From a checkpoint of a small transformer trained on Wikipedia: tied embeddings.
MLP neurons of a small language model. Each row is named by its layer, matrix (gate and up: input weights; down: output weights) and neuron, and shows model dimensions 0-127. Each number is 128 + 24 x the weight over its row's rms, rounded and kept within 0 to 255. Numbers have three digits each. A neuron's up and down rows have the sign that makes its largest values positive.
A block is one neuron, or neurons of one layer that tend to fire together. After each block is what it responds to, as a language model described it from the Wikipedia text at the highest values.

L5.gate134:127128153129113153091107153124107133126126123175120107132069150128127093105160105142151092110128138148108146139139104086056122134158145141100095147114150128084148178120151139138132121090133145185104110100133120150106137082098097097109123179137107153143164136165153127157108137118087109125123140137147127140118155057111137115109122123089106148128124104150110134175112123095143171103139
L5.up134:090145136152114119120176151157123125128183157139140142217095149139107092156132122094156099138130166140153107122115136112141137114114147103124121137127157166096151116135155089127135144129141127162099100158123088135099099129143137127133124137145126148142143164129127117142146115098100115099117137127140147157147087064162128118056137133095116092134159128132118083130180155117116147136171
L5.down134:155105115101130139141126143127146144135096089154112128107108152150106114095136147126121119134162121075128109171131117115123122133160127169143141168116139139116097126141137094130131131107118109129153103168130147164098120113088157150118133161135153127133139158147079114129126150120099139058125150129168116083127134088132112124121125123102097140115096092127108119144104125119104163078129
L5.gate159:132144136151114130137154135117116156129119192135110154101129146164120077126123166148138148130161131099065118115128114112127145129097157135152134144141136129138158119159161090141101113106121149165120087110122105124111131112122159149126107168131092093133111145121074134163142173143079099173123141138089155095143098124123162148122137104163188119072115102154131153153137155113115104098100
L5.up159:118119153144093150135096129147123118091107125150156110175144179165077091109136109127105167168114132129105112129109124137090103114118119145113138154109120120116150138112146122060160077125131133146136145112169112130129137121137135090075120120116119122122165126106125142118078131117163115147153146149128147162160124140128115159082121102116126148120127120136106140102164152133116109142115
L5.down159:109121122134148140154112122136108111128084129091117120103123125114159123118100144146176073085147139131110143122118143079131093124108167084155108125144156122144147092143105127114077136112126162141128113119104127176076150132076121131132134125139130158134105120161132174116149127110101100107138111129136098161128137119103123157156178130162125104156128070116119115115121148109134157128150
L5.gate447:136131088119118154147072147140133166146148130165136120105113094109113158137119143167164126074108143131127165122135120187075137128103165092149157152175109084116132147137112133121083141158110131123089108131113126132102166122135134150168129167143118120072115066129150099057146125110096111150138128117073097117130116113145110143125104140116122143151127147139118136103114133088092108147129
L5.up447:133073105129094112102070163133129151154149132187112100115126128154135151132129111174157129122086090162111136102115104123090119141148147117150095121160139104127162103100139142091120113134094180165044150137101129127114164091126107119102153121114138119134125116110138127063131114145095127131114145164118122132127139088117138090116131149124050132154145135119116191126152153124105156165161
L5.down447:133112107122123130100141099128111135101115086128129135160150161160133105115174139075143106140114124119143112167128135165123124114109093136109149150123149156128074074135121143094134125126124143127147134133160131118122157092139123135110136152157125134155123142138160111113112099095099178121131115186130118122132111107109120148098103108119123178110126107081111136089138085130133137159143
L5.gate462:110158141168117179109130107152113113115178115180134113104170110220140116132126134086137101115158102112122137066135126094126161139137123092069165125143172141124136102125122167122132107162138117145135134102134141136138124137108106135148169103111084098119155158121159079120093101131123112107144116119134102106120153107125176114111185149094127091091143130102125119127154131132123113174107
L5.up462:149105083106122081132091136104141139133144176058095160107101098085079143113158070140165134150123130137147112181136139127132116148082124158165120090132150115098120119139130125125106140107143163110146128174144144090131083111124137120130111155120110145163112103145093176113096098105144146101119101157127126107138116139131110170118142139135123173110106105155138114107105151124145137117155
L5.down462:107143098112109154156108133085185149154131138124126152133154148123113137130145075151121138112146100141118123142088141121139111111152114175098142140136117143171103221104105145038151152121129123095119124163149130174112120088133122135152108174143119134093142147119093160142088124136131163103090113127132116119148135134133142145159121165105134157195124128164110094113095136108174132106100
Line breaks ending table rows (after a closing |) or section headings (after ==), plus inner = of heading markers and a few mid-sentence words like of, signed.

L8.gate45:129142118105104079172157142120123095116163169127147138157142133102147108144106139139122134159129153100140170134127130118127128152104129115132093110123120129123135148122139119155081118154151139146133142097107128123095160127159114135135155116146115113128181150129148123158121121139131098123147115144125160107132115117125123131091139079128075127110122142136152129135101141147122106119114
L8.up45:124146147110122150118139114120100146124094121102108139147142144130150081137112109158177143122126098125124134164125123121102137131174111109142092124184134158130110136140130125140116098169126153192124138113122130117122114113084126101122120135160079099145152094108137116083147119150103121122131106165119143118155160110132156136150148120145151149119113095173128135153094177165089162144131
L8.down45:133125142109135137158179170120152110107113129103130120124114131135101098131117115122173127118114133137122104081128122184141081144086127139133092152113122122107108064193118159154112135119141132123101138132096118149117196132132085134135150155133101125150099143131119156116113129137101131132103121146163072140120139151119110132106188098112087147118105145118134130122120112110138150079139
L8.gate67:102167114121118123110159130121157169123140105176148117127139176085134089098111149147149121132109130152150143138142173132106151132129102155101136149123130116139133122150096124098106163089087084105109135118099154112144118106155176105134098159136114115088101150121105089134156123061140145088130138137156157129165141107153142110104102156106116128122093150110124163140130181161123131147133
L8.up67:157113138163092131147122113108134122127170131185076146151143123140156131106138114148175121115146145136102155135172156143122134121156150120108098141131107165102110145122113125154150164143107124114105124101141160119113133098170130109072064139128145102119101136139130094134133105070134106133143090142117133115108125095152097097091140138113153182131168085140138116127097121125144167156116
L8.down67:122104147090160147113132159124116127157135190119171146130155132138136136115135132146113131160131146115131098110104158133165136137166118132136191156092175099122099141097113099118074140164153102127147158133114167113104155119120119142135134122139066129145142141119155139135102132150113090108124176083135171136148118135152162116150128138125150141122111131132130125148145144083141138093122
L8.gate86:123153172097105111155171139155090131077161205123078179170141160092104097143152116130135112157108159149141111107116107079113074109162093144137092122169159106130134122137149116142132136101133131150100066082071097137106137113121100118124127108130115138157146148137138125186122128142125135189145128140161120090142146101143117110102137118125121123139120121130132151153185150140080159140134
L8.up86:109141144174067117159141095125128114146121119108113168147111158155150090141154118131135128105137098107121121108176132119112082146131128144103101114187119165102144124108143140126126101114171149156102112118099109114118149091166135129110115084154139099117110151111175147108083118151088151103124123145145140155126129100150121127145145105108101125112143124149166122112148186163121156142067
L8.down86:116152131124114125110121160140084121142135166118119095156110133076103104153129118178189122123130102154122099112143153095120129144136133123167144122115130149136160073172078119167108158105118167122140143150087099147098165125127143145123115136092156092149150124143095119146167128120109150157128121099136129115093142103145110147138164165156137148129092107116141084147131100098174122096141
L8.gate254:117127130121166126094096133110129092142120163129088102172125095146133152124120090109111115123120151127102157100152143121114106164127155159116135151146092119098134134092144147170109129151118120139164113122110136176130132150182123123152159155145141139105164122072138106125120119172156112142090121061089147111157129124087084124144126118139054094116158122128139116104072116154099131136138
L8.up254:167062141108146087150132128121106147146128128111142097125145129105114149143134118102114152084148144117171148112138159132154089102129133099158132125134120090100147131109156115122137105129164103130134160057118117137145121138126129154138097116165125124124133123114134081169082165126137137140092159106155149135114120134099113137127123129124137132140106145097173102210107128134110114121117
L8.down254:101116171159145129121104119082128102112127163129098106125122187087143112131131131127117135120107145153158150118139135143132103091108103088196124172114083102140105139100121143125102126091129158062154128096125140102114131128114138141138148129134123178107144160110105134177131134125148109131110101096137091130103148105135111142131112081121104117105144157155132112119136113112139140102094
Opening parenthesis right after a long multiword proper name, usually introducing its acronym (NCAA, IDEA, RCI), plus a weaker case of line breaks after table header rows.

L5.gate2:117140176144167126160177146164142113109174141166119141125106111099147109104136098144118151109151154125115132100147130135163159175099143106087072136126097154084139161154162164141138083120108129136114164092127096136179143114110138129138085133194129105111150145118123148161152109113150121125125136157081131158131092188114150145077133101134084121129168163134128132154115091112111148115166
L5.up2:130078106140136131130165113120142166130147139170136132122112132056126119162143163123108119098190145134066124079156121152141135122106122096130081152118152120145141136122171157126116155138098096136124163121112137114163099158139107154131128146151144106115140137145160139130151151132133099138155094110126132113121062124147090121093103129152042116123162144127074187098118144085118148117104
L5.down2:109158158145133115143105145203109117111141175137075129136110096140139123077146114164172136135130093084173120106100118136116136063131104107125128139126145106101122169108130119156151135137095137111163134151125132138121103150100144135098112151108145144089128111108100132143140174135103163086109143139121152132127104090130144172087134097084146132148131134151152133182129126133122133134159
L5.gate93:131130130092167112086172162102096078151156123152109052148126144171095126090159117134123122119142127087167143119128109118138122143156116117128101136128145157091134137122141138142144100104126117132138134119130134161150105129178132109137109083137089122141118129096210091118125117136134109073116156090104116112107083122155130137135135115118135142132154141107165118087126117110103128112129
L5.up93:145097128124123128144098109096144154101139130168120114124152137178095111111119129129158177155129104106136157104124120108186133154144144121147125135153097120154122141126150150136136116105134122129165089157122137160199102129098098134153126143131085106134096128112157148154109109155143118114145137149119148141123131129123135093156128146098130130107145137110085112125098126101158117110114
L5.down93:144129099121144146084165112162143122134124122154121191150122134130143157127123120102166118151147118164093130133127110147119117144152146086146131131121167159124127129128142145135147094106114106156100141129098104138096080116110093135114143113088120145126118113151134145116132120147145107122152135071148114140118105140149152186122117112132145120175151155127180146106113125121117136122168
L5.gate382:151100183118145121153170153123156139154105138158135107104131070104135086129153138104145165133160148136086179145158108133102108121126094130137140098162112149140126115087108156100122109147127113112155119073161131149135126073094151162167086114099135147130106139122116110154149081159071127129116126138136127141161134106093123137113145103139088094154134110125118131126113096104083108116109
L5.up382:154149144132144126144130121155143143126144182165093155156134086093127083105142110158150112107141108149127154129090135112181156116123084111140106103117110155104104133108138168087119069136144104132119107109137140104125091121146148128179136098107157149101104123089136145192124131146172157147129123107100123149163154151100141133117087145079145103176115155114148081148124042131119141100134
L5.down382:139130154139108147135129140128153110106101129077096110144129168175134140134128126107113140088069135102133109137088104150171142131142151131124128135101093127102140142165149110131167095121103160191121112129106102096100148096102117124062166096144153128133148157133153126070146117159118136118122102167092141093096113087134146137149058123115146076107136173141115127087166148124131125137157
L5.gate451:136183143129164108166101135089128155054189121102160135204137122108129145116131141079124151138137136128131164113166116140136138178122098106097154112162137147132138122088107083106140098162140151168152135109124144142138105139179173136144112100147162126121137144122122106144152098142137137110187140143089145153175134181106121150113125090093120110121179132091101153142128150135112124092128
L5.up451:096122152094160128095140184173136141103132129152126097106117117142132101132124130160120107124116139122126120131119106097100141135087133088097131140151122173095120164119128156089160084140098107125141075099112114134124078087149100152132109160122132114152133111131137109132160137113105108151113138128115171136151153163134145130084122163139141073121115148161115178119140127125151142117140
L5.down451:113101100123124138088131102102152144149094066108072089106138090156158146080124112118092132118101153128122139116155180183141109131136125141135120122116081119133103106135113164160120100137148117111140120115106105135131142051114139159152159128115154145187132157147122126102101107117125150134139141102150156118139094103118145128143092132157119172120127152137139115115135137103158123120089
Nouns ending a phrase that names a span of time, such as years, season, period, tenure, war, often after his/the/first; also Year table headers and abstract suffixes like -ity, -ness.

L7.gate78:068121136157160158139130116185140135120186149141132118105165137165079120152089110117166126125151151104155145143114161127104118118094113076149140143116148119133126129130110139108134110138121139125133117106140124112096106147128091127128159127129126101154132091137182151127134090113118089151146138156104134077130120139073163158112120104162163102158163130139181145129141105104119095133142
L7.up78:182111153127170147127149168149135132176128123143154153150120129125122133121160188141127089126155100147137151120096141113089078095107121127136122123133113168172167148191140144122136124102108150118149126115124153091132143123094117137145153124155159104138141130133167119100132095081149129131099130128101107151106104100079123118055147107148122119125119125143134166138136102080115162138112
L7.down78:102144136122120133119167108089151133092137146136115120177119111140163131166144112118127117104126137122131137077173096119125122130139154105109100123114142134135119134127105128116154084146113166147158131142135115137124140171135104154120125158087127146099145123131163102089143120129111123130143131126133097150135059105147135131090106093117103114155118128143148113122103144130173148097155
Final word pieces that complete a multi-token noun, often an event or process, such as flood-ing, urban-ization, coll-ision, dep-ression.

L5.gate37:070089104118168179182120141133100086087109130151178173133154140141115088135130135137146121157106135114122140125109129109116152139120134152093151138147109113123167116069127134117104143100106145137145109106123142102139134123103131141084126127101142128120128112132112094142111121093148155101129128092056133138141114152128121153140135140130120109104114141154090095162139187113090154120155
L5.up37:092110118138140161153103114122114091109112106129120115126112162136140101144140118103127109117102129164130159105091158153151159136156179086109106123138102166051166137079103175150142177152104126099134126146154089118120133117118103134102170106096157105126117098109114123112148113124142133124133118096109147135149139157101159138118165169142158135107168117125144152132097134084121118090149
L5.down37:143112116082152057117103109129147129129111098110118135130122119133094131098150125132180129147126125131109093159108135111119151113118128119145064048184092128120114124121136152109147137124152151128118143156170109157169183075140154097102176136085164149080116097088153112156107141104113144148138146112143154140081172166093090149125125161116089102103175111125156156129141122126125154113163
L5.gate164:145161081140108092100134108134154109108172163093103127150180076140137126100137159142129146090168127124129124129151120189144159145143107141132128122101136144071103096142147117097151113122113138146129167114153115148102147120141128137089115096146099136111167114157129141136143141122156100131129101156186109121109147151121093119138138126152129141129116120141122134105111135127144139133142
L5.up164:138126131125164151140194132140106135145139115107120121151136135105143125150153183116160138151119117138152136128144114127167102147107100118101136123145111142123141096144127124142126117175128107120120146108098140165159144133100117167096118128116129154155105118145150158117148213096130105158154134158211164129142082130124128145103101163129135120114095141140099119142114119082139112131116
L5.down164:094101117095138093085091147152147127141168111119143125132144083129097108171105111162153139122127160177143130126171137133125135115105111130143143105086114127145129093131123146074115126105115136101118157114133115137129148111113127092128092121104143139135050108124089169154116136152135122187158127102171106151125186149147148124093120162131134099118148098141142089088121123110113100149172
L5.gate252:177132090182139135097119085086139135093137136124102123143138096096109131155123163121123150139163101126105118119171108171110118168143117135128123104155100107125108105153172073130107138108156108149121177113129092130163124098133084123108157097094117168142155121153121103134117163108115139152108106090177141089151134098128111157117140123130129161160094124147092137138099139145086149092136
L5.up252:082190143176147108119163105144113147135133138132104117142143102143100139122074144142154164116151131162145142151125171147123137108124132116138135155168133127123101114103166103175142135147144147143103125129157168152139130137112121115156135103105146099137166094116157102086069092161106173123131158097169160106108156110119127089152139114191130094113115114124106115123121096144149112149165
L5.down252:140103151139129091105103129137128145132128146098090107120116154110149099123145079131106141159100108108144125110138107152092090154143143156117154145132088139116169142136136116144137160138127164149148137126104116142123147129123131122161178119161176137130164140192097166116157134110118132101098106151158142130136163109077127137078125134151134107093070080151153144108126120076121134111108
L5.gate487:160068122144119103098142152096098119138137124106160101129089125151126105124141135137154171126143126150147079161172099135140135127133123133120094139135086108090166124103135124161167104145169122126140115156151125144156145137129118147122101113099106145107143135102140130125170094123145121112127114117140101080153119125141120125137113095148127123129138131160143121145148134091085136104147
L5.up487:104090108121143094139107168085115063128114168083126139159099128061144164147149148158121127088130152150139096112164126133126171150131141114135136101111110122111103119124165105142149133131102100168134124149150138131120092120080108122137094132129156142127135137127136122137133091098089144104139095146167114158136141138190120125154108078113140140139133154090134114090179101165120141073082
L5.down487:149076093127099136107177148113112146141151128132137090100131136152132159180171165104151147146116147121113117135155132150108131142163074093131099116136137088145102078125176126100121116121157166130109118161112156211106162157134138134125132120111111131089108149109125170130090116161100133122173112135137131149171163119135138129151109137146179139183112139154155131083151125133128148174101
Short first pieces of a word split into subword tokens, such as Ad, co, Su, ur, sitting mid-word before the rest (Ad-aptation, co-ok, Su-fi).

L7.gate219:118106103122109147138145071090117111136120209157125139162139149113129129159087150154135119088196138151117120128127103108113167136090096131118105113114168072128134101064144132138138125178126164123146109146112143117164176125112148137129136127087145156102100126186135122134166117129142117117145126111103145086130154133137141145164117158173071145113146118161112159170118130131096135095130
L7.up219:064118137105137106130150106073149118181118120147119100128123121117161170140129157103151128126135137148106126122148132127135123174116108107105123112128086105158119087142128165091127133152110110126133139101083102149151159153162121120070156112139132154095104149113085121095118134100130141137081099127126121097123101148103128120127187146155105098102138137120118146147093136119146140113123
L7.down219:122143120135159153141173102149145107130132090125157133113154158163104160113146102101147141132161115147119157139094157124126137115149113130169123109117138113159117093100102143081142094164129170125146130160157089180137169123140132087133112093099129146135080109096139094171158129116114146163110105116153113098115173137111153151125119163101125147118100109123097129152104132145131159102138
The first piece of a word split into several tokens, such as co in cousin or cooperate, el in elbow, pre in preferred, plus | pipes between table --- separators.

L8.gate112:132113182144165171106134122100134137140181099141112163109135133090157167136090082115125103122086146103137142186121071127069149148110126124128074092079107105111158127103121126120131110088067105125180155150133121134120129147160122119107157124111145117133172124094164113115138141136119128117116094103130185089075132123145116116124127143128128134149164116160106111103129112155140135084157
L8.up112:104129129145136121124122141096091146155113165133135143163103093103154141160101152119117109154104120078138119148117151067141170113086120090137090115093171126126131099106129139113124151180143079151189118091081173141126137146139177105120110131106141104109123129119140106138118154117101116138111128135112073098146083125128101087123118106159145155123092143161142118127117143115148137134103
L8.down112:139149163089135130101137130128101164094182134112137159118098136125156101086138154143137114136078165108120149160148126145091075102192118136126150172114126094131127137121107166115151122120121124094125155161102121116145116132163121122113092115160159119083131124170118155139138109142112108170144090102127130138155162149124137122126152096144146125132153116130119132129124091174129103139123
L8.gate162:114147107163158094142112125096102138112100149131111114158144190111115131121123124170102143103126099101135135113149140133087159128161123145160167147085109130131150150129140138113143171122158112154090111157118117110124128146137137098125135146107147116169133115104143118105127097150172126147133136139112106138109135116055114117089105112159127098135126170163170163084119142103101085154094
L8.up162:111131123163146114133166145125101134152149142116135168130136137181165101074129090139135163087115156105153163151161114175138109112138139129120113134099138184099111153101091127140157125157139150179148127139132138143121189147143114153089123112108136091117119096120107116134133118127137063124123142129127092137133134118119189126100092120139140099086120147115157115166150128130119154124109
L8.down162:120132140137112143138145156117114101128101061132131151136142140135144138162150125207135131141078127110108123075090100113130114149123112148111134150105079145127142140141162137109113132149108154151145124134126114118104137170173172188083128108113127155134146094126123129124165148120119134166153148124122130123176139159071107123105110146172096081174141161112138111161092136112136106090165
L8.gate235:117101153143091099126119119161136135098116111127136138186124126122119087148115107120143117102144145103142117127133127123130140141123140135165128137077126133112131127121152115102125116122138101142139150121109119103143143164119083093122190158108137097091116127138135121153132149142139101185156082069147095109129148141106128116104092133149157092098168158210133096101175118135116130103186
L8.up235:107153080181089103136095119115170158117154177109175146110103138162133179122138135114191091121159120082153141104131069128130125126141135124187087168112128156096151108148123097121126128163179089098119135147122142115105144170169122178153116143110124166131106150096157088123107145154144092156163095159143092105136106098091140167126164168148129118132124081127144123132141112122144133134132
L8.down235:113164141131119113110129125142119166107099101102135131158157146141128134135135099097162094105129193111130133151132131149123133150155136169172063107134143127114144102077103142108092164146110074145132149123109177105044069107137155180117097111169148118131114109127118144099157139137111135118114109131100079095116152140105154150139148146129122138136097085100077145136113135092124143158138
L8.gate301:131112145116110128146162141113107116150138107150140092128130139142095116124116145116134102115102106120093167163129105129139121148136116112158175114147136101091158168130134107132129132105163131084138112118088094167124105157106117158121128091106159100092112109118140107097113121145100115107138099127142166121140141149131168116136113140129111162154151132124147126132126137101107139103170
L8.up301:118139087092133117137168157133129166141131117156174121170101165152139133114076140114114119090111122079134104140175147112111110158174154107081140142090081123150125115123154124113109129119121091088153100106095114160136124198125133132113192121084130100099127156152131109150134106113126137155131140131116117095126130151126139145108187117142091110095127125136154104138101105117138083125091
L8.down301:129138109124136135157141142143140136153143143145176131140130195137149133130089079137168110129152116166121145169128119142120115127098151115144108113158128127101132141146204099119073117121090076103152143139112119134113105127103113165106123152180169112126121154119131166131079147171153098143135140120152146133145134141176105119130154162133153101145121090120150095115132132130142119125142
Word-opening pieces like int (intact, intake, intensity) and degree words such as more, much, very before adjectives; also decimal digits in numbers.

L7.gate380:126150093073106164182098093123113126090138133118126134150104156129154089117145171138146164148107164073082140127128148161116148086138139162125082169151119121118146104081105096064135115157147125131112139130101130136094112153128135170125131121101127111105143127139119128137159107144088136147149131131101097104129102116129068146157067172079158128075144094130121162134141167113141142176142
L7.up380:151128110117132107143098101112104141135139150109118149148109134116115122135110148138092097147150144105154153141128182119134145115076111144110074108144118142141127112143145135101195134156131110191159181101097134111130134157143146128107153141084125148130138153169092127131104100095123137138149190153095126126091114115129135131111157104108152129119144104145158133157160116106130142133105
L7.down380:091105097158114150114115129130092094101086145097141113100109072108138107156141142110168144130172138146126108108116152116126134112105181080140101118125144109154103079149035102158108119113099142128114114099146160164084157126091151105112135107151173111107102126124133096147150113090103137093130134125105119121156150108136136180154095090126124081141169146082105098144155119104151121142145
Line breaks ending a row in pipe-formatted tables, especially after header rows, plus the pipes in separator rows and breaks between list items.